Weights of a small GPT-style language model, trained from scratch on English Wikipedia.
Size: width 512, MLP 4096 ReLU, vocabulary 8192, 71.8M parameters.
MLP neurons of a small language model. Each row is named by its layer, matrix (up: input weights; down: output weights) and neuron, and shows model dimensions 160-415. Each number is 500 + 50 x the weight over its row's rms, rounded and kept within 0 to 999. Numbers have three digits each.
Before each neuron's rows, "fires on" lists the tokens most often at its 100 highest values on Wikipedia text that the model never trained on.

fires on: " University", " of", " National", " Bi", " Institute"
L8.up409:425556551481535419493526541397526466509548484492483429561499533449498486492531552421550577483453488482440511531470439576480512483445528487456361416493504455559477504430447431516399469479441483491623450529526497452511503434534390484593543442519556529450417511428513527469530511441503493502511581497498509524503480548493496545478458502493488434461500497473468543514563464489526649525495570538608551494477498566456561493491569572563469486596627495462572505551499438569504518451555439472561441518577494486484533439471559461492555520536478525424449578520451421451542439540534420499501583439539587541532506396521519488503481472494480563541496458432449511450541420510510438497534495554471503531478481509532462476499524492502521555447480506528528490568511535492494537560510578
L8.down409:514469457529476457497513510468504502554425474448454468497482547506567435460511568528485502444526507443466423453478511482519503578665481473452522499495418506496486498521535509387640594477530468490428526520493464493468475483480457468511548497557525505529469503499475518530506595508516459468455457572517587613548494547462496516452527565521550504505562469557525449477540539452453409535437531584434429516487501449500430426454432520437419595503515537441487518509564398559596475541450486563524505577486462512415565473504421560540421528535520422551397448429556595518388525528495484564509481535498502523479508488457472547446528563511482516445511515536585462411465577587568445542481583419550536540518551484594433443554583521527511377508541534413484462511489454586470564551483463

fires on: ".", " of", " from", " From", " office", " time"
L8.up56:446486539453561482435468507582522436498520401443485478510514438515478442527504489485568501482444568520526401497475497418603533542459396492520510489391495465530447416375447545561440468495542554535480528442553493582465508572547421522482547513462470589570485410457469452576516396500435504475568480459466460594507469472536470565482444604561426486487482541528471576422427533539487495438543539466521446621507515522445551480445482593457516535514519531499453581455454451418478389475540550449484518472481581457532418496487370551463564514526508512458454554530513512551542480540496473485503584461585478479438514504418529513495470530521570479589526437552554558569501453520503396573527515553515490545560573540473485539573597524506520454552539548528453412519465519563503499474476514
L8.down56:419460590509549496498537484449470525415555606577458517488481472519616534460532536547566528453453589491309593539417483527408407497470468441491521592519512493603534494472540518508481470517501432531531501622585485521492494577547575494477547464583485449496468488513487565502495502431520491574446568484536468477482484513501493412457561448526520534528452427558480490565513491491448445518481465492585566396547446541407559553535419496490457479520569527425550457463409538628548458488469446411469467457488539605448552479530496467506500533472554509526426529494628411492504578517514483520557545469493468519521405472425488479487535420543445511504451390551509538461401426452452515508516467482585419396429546525483525828519455434487454439463505483478489546476487547554484506474516444

fires on: "s", "cc", "urs", "ur"
L8.up347:471586455482566490556567543522472456530405421443537469486426512483461478521533462552458487464535475515441517494585582576493504479480427571558574473460511462500488489490391496557591454520510514511461546527464486543448482501501539522520424557431511433508558548449403530479483400463432545473488516632479473544552559475460518596445550430521496537494495596530511478487386534508483501425527499598477524500490506478393464631485554550580501500442421440576614474540529504473503478398441456446587450502431422507637503532595583458492579457435473434462477493481547541544514441469456567574523441520474555480504538458519521534557507468522428497550473530547401560586489522542443398437488607463560603357511501509532496423565421478428469472552498530522656558478495540438520476590404482
L8.down347:517538603419572523470433394567536511515527498418528493508557425471448452438436470493478531542568528491485521558458532582381438529544538619507479411396365577489481445403584484484504551528483507384493519506546481513522562481554476530471538458556456528496541482546525456490518465455512487473472545494553612429634595438425560540533544482475475467514477502513466444518536562507516461600482500462510465566484565440573425478495438531525495497445537441453444552468515505519486388438460572506509572441565525483469542536531522470448528557514440423476607491505489461381529511464566484430537568546545487564532425464372541537465499499421511453548474426512446458565408518470502537454409467498484510489438476512495417537522484485504455501567476559442491526478469461562492555494586478

fires on: "-", " ne", " Fe", " good"
L8.up1817:514549539530495437426427596514465498539572556561447557434455424569578481448564511429442382444509519477562519535523436517553483481520535538486473458552520532489502508522518519514484589432511482506518365565538459458530450567512448519560446567565461528502558488496484515520505448463560461539430453497486622567539516517425599517503519433498568561507442534470392444427486480436589489500508494455518548492406455594506558502511544510500539593452486502473564483489520544475573407524458459493536518471548527435445541506495552507503562511495456444485481544572495402426503445606472404540453427485446441454490402428565550500512507503449532505507430481456461533532595483505542524482488514461488589444471512448391488509511584579516539421453502448517437502463521473509496490414434493
L8.down1817:568523383626467390544504440657408556515448581587572444490445435576483524468504449558510492504505543369526428504559478486468506468503518477483462489513518558489477504532537466603507434447485483451483463374578556399390546460517446470561448582407487578524486505539559429444502453451485546586460537539549514501551544524453580510540434497481493464547541553466467478403549531537528515513495436502606427546499465512526544544539595442475445475463441471449522500454509529519513447553460543530467535514494518598451411628514474488511479505523577538538498562459479545527502624489505499504475476518442505551510416541521487598538574601462503610449492442451511462471549414443502586612478525512470620465526457463420477384523524513514514483494535433535483505557354377461501531529472514

fires on: ",", " part", "ie", "t", " one"
L8.up854:519551452569490516479510498554516478538451473433552459459504523533447493473544541467424525592525466502461410452544436419429575509450519549549489487557445479520603488518401489526562479500458434431497423498569533502483565488548616521527537439594465487517496443421505536432481394520504497506456527447447446516538540473551482444446429552503511518571479490434544496523438495468539467492430461433505536553493540434490572503440496569352451541552470585442419605488556499487514479475479437483549567510447450461494493466441524437550519428452513416511505494531533539509432495464440475519464607435458597505462470473377409452545474544549656549436446412457552465589421536561530492550533426546541520486564513524520501454546514503516529445485374602539532551538500499458517570498464474
L8.down854:564487545513537524574482588591577530457441543495546550431526482500551579589461483467523509464619464433580563520448476582494390483462444573490552475498429501513493517426577438488499566506455525507496488537485540463528436466530469474486460500484492449504560518479544519484483448488568484533565493540526397420479606600568485441546512546554479386586406495488498452463410563500530636439564486508396480539478508480332436592482560502590455434567510500425542462460490529567556531422534522605482422527516459604536540485501469526528427560488455495471479504502439542415525477455494534574486442528468567424508480470508567421478537521578513497490455526451516541502490493505565536535602518491510465383446523525528517558502405509543411550492522532588545522479513550574455530451484512

fires on: " and", " or", " as", " B", " A"
L8.up48:663505456501489461433478470455555453443470491452484493391546555489486495526483524574565503427431444575413493515510479550443572501562472424623509516493445513405531520492540484496437473513441500529471547555493453451499521492538570487517445554488521494533533452477536553589435537566540583479500437673489577430489611521510482359548527529472544549561479447459484552500510472507448474560491598441512550539530487585565475599574441592460532521508555562505508487403441476547506525476445487522527401507491562585502468522585385497542615472486530483591499515550498493500537510468505473508449503508539536490573469514480462502525550533407388466541464490455588490596577460518526456527525520433350467542514524504419494478544485541486495455468584562507450512520567529525465450495431551
L8.down48:424517515566435426531478454482486490556433384518469475494413519479470472494522483516483558466628585527506427547515551458520453525481541483508515502529581448514541471522504523510533519483524441505498499461468455434492507492545484495501612524453472567472496499410467550412474587545482515491593484477494557469567455492562463518530354599419508406504459559482431521548404501529432516527468560621510406455474477496429509533503496404564514531522462478481458489528476510403467532451461403402500493534409481519552538449448571459457423514507469512487511560521467476541518445584470514507426474455485434568519453417407507490363442554463607514492505473473527478503495546507484539523485464567529507350545527430585520735476421405505514479494495567600414526537482504474457522477514486

fires on: " in", " 18", " South", " 15", " R"
L8.up283:514451565534463489362530493533626460575510495511473494449480491484555410444526390429588485545532497521430462423448551530516493438439563463522463520513522494420517529443475536482509502486431443547485493425479416485439546599462512518506514532507500434556468460562534488470360443450427475560493478483486511430561509529481510390525490478440609470518587418426517590525507475553468529504535531487490525514504577420575550451517553497388474609582607501478494543467411520473427488478460567523568427513563490532467513459535505489554576519481439377554438583528466511566544473565484455461566608548538565458512533560546506571500537544600548414378471569552463563425549475465420410552443476499449492543545559539559508497549486521477472432512570419424541520621363521563559515533493548
L8.down283:454526545419450490482489456503518499462516501420494521499578466558447421458483486467545532580529578451493532519427504598522572483489538558485419532540529502527399446567448509511501498529396538493538582596493485602486537572556530577498528481499533502560303479549476471487475485549532597463443529477457585488485538478532445484521454423470468542466507493434491524513582449475521466513486527458429517479599510541507505517424424427451542523474515525468510423564543529563565555493457452463455512486521552439516515562460403498545499464468590479472535467556516487506503527562515590413503399476483541441511467418533414482495524491539447516566443395533444482471517459603474470522419469480431491377480448549530461584522513538553544418558459526460470404456409501545533502479429497

fires on: "si", "-", "ti", "ani", "enti"
L8.up3267:594533492569480449512488368560415514482598502473481505663550568483583511499521555517475451443535551503511387492455470419612527484483555506591474457452579425487433473560498495440429525412430507510458479390509492488507454492558518565565538509445464540581489443399401551459446475505549493518625513515477524546509441455519514487505559491475426463512467571397492514404571485486473434578576519444519531539497577514515491523474385462523488485516443493484513464404407480531521506469548487488517415517544534482498476419520441488569506449521503491481617469564417513535513497520501541539502547555565517476385414507541543485391515524463502506527544520452414466531434492497450450500568548552497514614401466481604517449488442458445550458529589491572494540488408498536480484419562524
L8.down3267:514379505586545524532544527535545482500481489443373478464490492455429568475514589576572474470490484500400505561489529413520427513460521484428493420476495463492460418441427526499490471540533560427492435547507528543523434458549543518566516456488479629446551573484525515429467469500532503507472588433507414502512505480479489438562492512527547490500542410529452494541467460426524478579546460533524574434430570451601487353427465532501401546523477498467502580453631530554527536520482518543499529569480491570549439495518490508500562493546522468401492549454471600527472573491481537389483559501541547581525465388509449513415440589555519493514511514398444459477408514471507496544504503468462579520555527413554475472547411378508458481504437498453472502451538469386547505573424486

fires on: "us", " E", "ie", "/", "e", " a"
L8.up3908:578546399480542478460466503522534482520491459622547478595479554503535404487487508525455525527525515603528525482461504518437580541505437554512452495521602547509516579451403515569511553503420531441573442521529493479518492455506519494565548502452494536429626450539535466465457572474485507407485581552490561479521499490459548577509528391576402532365397556531561454393433477530568543544463456473438401514436502432527508450515432505511486538494561438538434538477474417616488545483530525496498515426514528603527532478447529545471517507399460432473553466560491445496574522479485543417468543483423435500483485435473517421434528532489404480470504495450574434457562486534519479537484557534440493574522597500619549407504496465439497560500438561536626522466564621514535446552556446
L8.down3908:475464543591512513568484481582526480488594544563425462431515467542501444505494381527443512502526502405483532440582500453523512538452448480447542579484482499503502612526496471596547528462527432508488427556458530464459451436523492420550449484596505606520450474500477400486576514513554573444538375461541458597406541586398479482542474464475534590481483559540398466493624473412448458471410463512462495547539466503594504612505538601582485481622533526490445484500521517593564443477502502508486568513477551473439453508516496613579534600549501519519535501562451517505489443409541493564578424371514498484500520500396476430562512537484555551476529510528504548465471511558560580603529476507529481444468498547553446453502508434501492450527556470523434481539502366532498509450497489

fires on: " By", " United", " by", " Har", " up", " via"
L8.up1618:549521551447499584517474487482493504586553576541427613531409551507525557551518471561486517525544453455565428486523533530599472497560551394489490542569422512482636498545534535424520532522528455498485601439519444415524487451522389458502489557474443522447581508590438448529439495560525571491443488527486523548428545453495491534486524471502539538516406469484504567511520413405461471548537482530397442341418508448584553469437575511419493435515528509577524406375421557541462558598439413503549527505486504491492431555533616519491499547502513480506478415499506503482471527416426578543606539489533478512462497538491557471434538510481450453546361435488475513488559444475432537496486444522392586560567592554496500476539435441510586540443501521519444425481491495498526466580509450
L8.down1618:548562568433533495394546491538442569556480498448429500536515589538514462545556462576593453572560570541497443554528402551589534563537515449494432521424459582441451517528461481506544462570544485504527499473532537428452500446548452443494369671465541458519542506465468422369428478560450511468421517541544494434520573432492556497423501574544491565441509551451504581498479469527515483470542500449532527551420540500465523488569420580488520590549560409516567431569363490486472454537508496512431471454508474530438488554485502425409470468508549489535436575463449498503486540452490510516497538503343480500424472523485496491530467479548549451487488462466538536494432511501547488522515530551515512490513564459569468519461538449545560604472507495459473447453574586508529475492459512

fires on: ",", " Sa", " cons", " P", " Men"
L8.up1869:488514603570494541524525411492490526543441502489481539508462440565471513401481573502434462514453516484510359418448510481488555474441438517423473524524449448492444554530440484496549574459568506583450424499503509385514529524517503474462500531407507457536465499424542501492600384517557469501404598504456521467552557428530524535521485537528586488636493538467489499615525465522471489389502552453534448501391515568468556493416530499441542523574523426507564458597489588503481489444389553494570462574471523362525509524499442448497496475563506467567489570574503467562486457568406519460475532529506485532493503583575544553496392462411475452508452480507415521506507499526538523549564508403431563493585544454509440535508452465346546460447444488464488476413431465482544566534511497
L8.down1869:482428520589511473552502560557483509510539470469507463489517562435488576506480485411461487584458566491524537435568495478523523498547510508429390528414472508488571363575509583510543515478543482468506546449541549540583392445502420495508488482529511562498585464531533579435453512508442586546514519487499488440465530493516437514424402435430481502495434498575490514540496556507492519453492574425451532526543520544516531477431466425537580472426555520568436486487498468387507487418538466637397512484503466551534608551385524552473510505527504488529477594422487529481489395497563552442504439566439549429480484381468442421501545465497488582584462408533527550509471430534523513406540497475548410508478499462569494418439532474544402476529520509531464502486442570471476494463483508

fires on: " National", " Bi", " bi", " Bas", " Senator"
L8.up586:503482572511482530534534475506455618523447542350521509564450422551457525487512508594494550540478582529470542543525469549459449550438448495522525482422447443507520433526548561420457528507539500533540426477491461503645422461537409534511460526496487478457462480424420491615501571537503474543553449486513581524529462463511426579474481475473494442554561605498468573488490502431454466522517486500488485546456506500526428505529577472526399549411540556504479488605535574556597424468477455445464435544556436556468567471487501521544561449548490425460513394427422497505486485546486497456511540511446530498482504488502465578534517585481562450487454431546548429482511529522444392436483418491577496505448499446503501505503497432473434602547395562555505519498446519491451483460615453
L8.down586:559452444578425497588567509511498449514504549361528611490478543492488469530551544533509411465526547398512506471478466553485466476445506481446544528469500537478537485501548566501483473458476484431541451577525560458453578601466489442419505507552590488479450460462501480501536416443598486517431416523528411489521424475511464489500435478514455504434525478569455554539622518412507470502460587516474514486434463503458489476491587408525510448428468568493416568549568526471617533451436343477578385521458494453442519529548486530479472609442493518515487503617421501481587494508471527427540487517520478508500435470610538504452465463519458492483526472523481542528513528550482504441487529467613461601395487522532472507528482517504543540456531557501475539567473413387484476474482456

fires on: " D", "c", " d", "O", "b", " "
L8.up1988:594438506462511504413527511555482471588416558489530467460596400540474473493480509517540475511540518559536519500464478481531612508500430464541459494447525573387518513548505415504500424430474550475471500532421437431525589469552456521400515475488526523506551506547409405598458439474587470417583429499514511523544515440523536487542485439545488460472524524522481377504357510530485444494473480505368511486521512460470573504444432439446469497483406558542478515459488438472561481570508432495570488538588513491537554556479598479416470576547483503464508548429443488477514487596533497448497525481466600491507592422533508452460572507494519403616504492519541509548506469498526575638501497545536487472461508554464438469475487507477531639520464513496448545490548441602502520536520515
L8.down1988:470456385471556523455517455613489491477507569491524411484596465445475473447524509444468423474489525547537553493539455535470474495499535474507489524470561533540522530484475485463443524492405519503457604663407550483572455417450441579423547531424522518583464503417531453384544546500453647492597515435504526489401441449525577445530569526590444501527538479559574504556497537442479562533552465574524481441553526519509538610526426400567593455469477450474511475572548507560486563491478493462498482566518480486469552518486522542573438602572488518568481555582536518570499508444577503476462501565497587495515418470468440493506514534465520512610451435422426498499485581514484562506469474531547492489492518507476526654457614575409504579567488479446519454478640453460532461506489469

fires on: " h", "H", "n", " US", " br", " H"
L8.up1240:531484409557513546444359492553479531524473494532467558500486516539523449576478518454570536538469448443409538491475461624426485466540494528530463491524452564444560572487487498516519531458482486461486525500433596557522586436591538503462539551555539437468466537522599550447423442541414546477382418484481568599625528461455522468471539461551512458488502520548449549527473447589507492466559515569430469425528489487522499404543535423545498521501479403495465497506373498469525453511507513482581548482473517424614485469568532514471508456476559489439423537500472598468485467502477493532592599466502542405530508512478514459484580492524570482426442471466468492505497497482598558481518514525476505575569499493438501526400446445479504394466563423447411515498511391490552597541388485
L8.down1240:466613572521470496546451543455566486515603498487518548552517506545462482543559497510531634534495538517454534520537390512509442456458553502490442430519499551510476621468410474533515456562417487537523499531452506489447559483579463511516509525536451479597544498375540634489473502476505465572459421443448492475416555517345425413509544460511476485434506523460574484550462429438467571425549537443546633536470439585550525525486481551518466564494441510556454561516511525478544498523428480435563547536493516534543637525541466427571526572530549515487446551454446576460510508475452443488576563442450568483504470417549497554475542493555459546496484414388501470486474560468519552549498517495486509477453563511494501523503509511439417507578471521489455443531546494492627615455547515

fires on: " can", " will", "w", "  ", " cannot", " 100"
L8.up3394:420577458555533552370576574488493583458464485480441494470563482505475509543442521561465570504547497445541454494517503399451562491427594557549470495577485487493477469437545504495535621493527542495438511519465438439455536505501481540540529490513486530491456473493508513544543485524520396478526479528563483537583505492527562555522478517502499562629474450432436458524473551427460459524549449582439435456450545446460458416460470345445591521498469538532498522474516484499516437478566506516515560533471559410557527459530506574427511423501401371422448532549542527550419493494562493460521507541485472587512456492536557496528549493559507590498526549493478580517427589551571533510538503527551522504463564541485561480539499533491605536530466471482422482546468543591452494519492467
L8.down3394:373457569443496533492540445506470515359525527464470514450475518538507460417527443505467504532527478597429491486559424560460477413512553465554482508524513503523454524505538594475489647474505540554584549549444498480351514407518536475439515514529536477554478534438513473555520477453583556500484427544599438551420486523441535552384604461474487468414408529487452470449523451500492455503573493660447465578543526512475466495547428481454413531542458463497539589553575523612413470571566486495537569518471493488506536538542509498542451553461400439490454510455497485471575443459489519378390520581414504538513424499476521467518409600479601464391452478506527585539476457559535590526545494591443593482459486438522501545480522530510523464416485467440464594450572548496470467595493453

fires on: "M", "S", "N", " it", " Spe"
L8.up100:522507453553409414521567545466456371535429544514459442440484493468573567499468401480539445503517486513533464493587632444560523492440426567520530381501464584515570500496484543573511461534541513474532469444492420473500485406464427525401467498515545466462451460535520574340491427487466621545479508506429536490514492514472452464497556489472491504567451565470578493482574553480464517491467536481441434572497515540516478484494572495561475525513475518491476401497458564526542433561438521558509408545458424484571520501467473436451438502559458475515577415537437501456466518558624476475454620490497560527459490520509479502454500601527522452534441571497511556576480489505475462503548447517443510420443576574451518528534574511540553504520479491495471449486401527398537480554465497
L8.down100:459522512537484377540537589444391444419490461540420550541488468430518489408479512474517475513447501516448408613482558480561532431449488493464537458420517501539528426496418491484535444553467463500503595517567495496509482512482454463488474531546465532498485548503458499456465487484501475575540536545594384458602447423569470509428564485486509472417536501451448505649565546459450570536568503421500504558566478421446475548455385495478522486443512569510503500490546459511634512449537555524497508455593501469584520593464433585456564556437456503440439516493563527524388403559584485405496506531484370545511477538546408541476536568520456609492486487477461569488508519479489544350424526458463452386510460531416541518453532478477449499469500474401482424508495529541460497557582425

fires on: "|", "s", " go", " wa", " bu"
L8.up1648:513454480524613528590567489516399530417439429521520592518427518452541449480463437550493519489516439499527458501466478534498478577437538542425472503521515485507535431514484468423484517400528569453499461439509541628457528535504524553475562454459467442440523405421517422429588585476458535410531405473519508563583450421498425519525468563499420604465546470495406568555411458570612421441518596424555545547458471474455445549461505481461575514476543451551600481479574518476530569473516483531368531487463524578573575543475493604438461501434525507512464474377509474570513473455404450503558567524542538435522466526451386476519523452428471509489530486423515455419449596482512538515504427493436481419486531495553456438504563551621519558579537457508509538456546486486528579498443541
L8.down1648:499482494506536488430581551609493474522522561506541514557447521417528543490496483453499553549503461511513500547583527469554576499466576543499502497570468527556451475456459523521567488496494535456461438542462461587532477496495569496486561551535563502561528511454495483499662615491404526461498483528474444384477622407500513463482534476469458566507442455578591505527344701467496504478497558515483582520467593483477469544522537513469525488443460466490534477425444514471439548546538466518465575535423378466530467502478527452585511550455558512445515408441500453566519502393496462531419536502508503494441495501481541536581459482546544496517543527418513465517460521444448523492531428464521523464507510467455544461457409504547509534633408477600472507489484444587477503499551541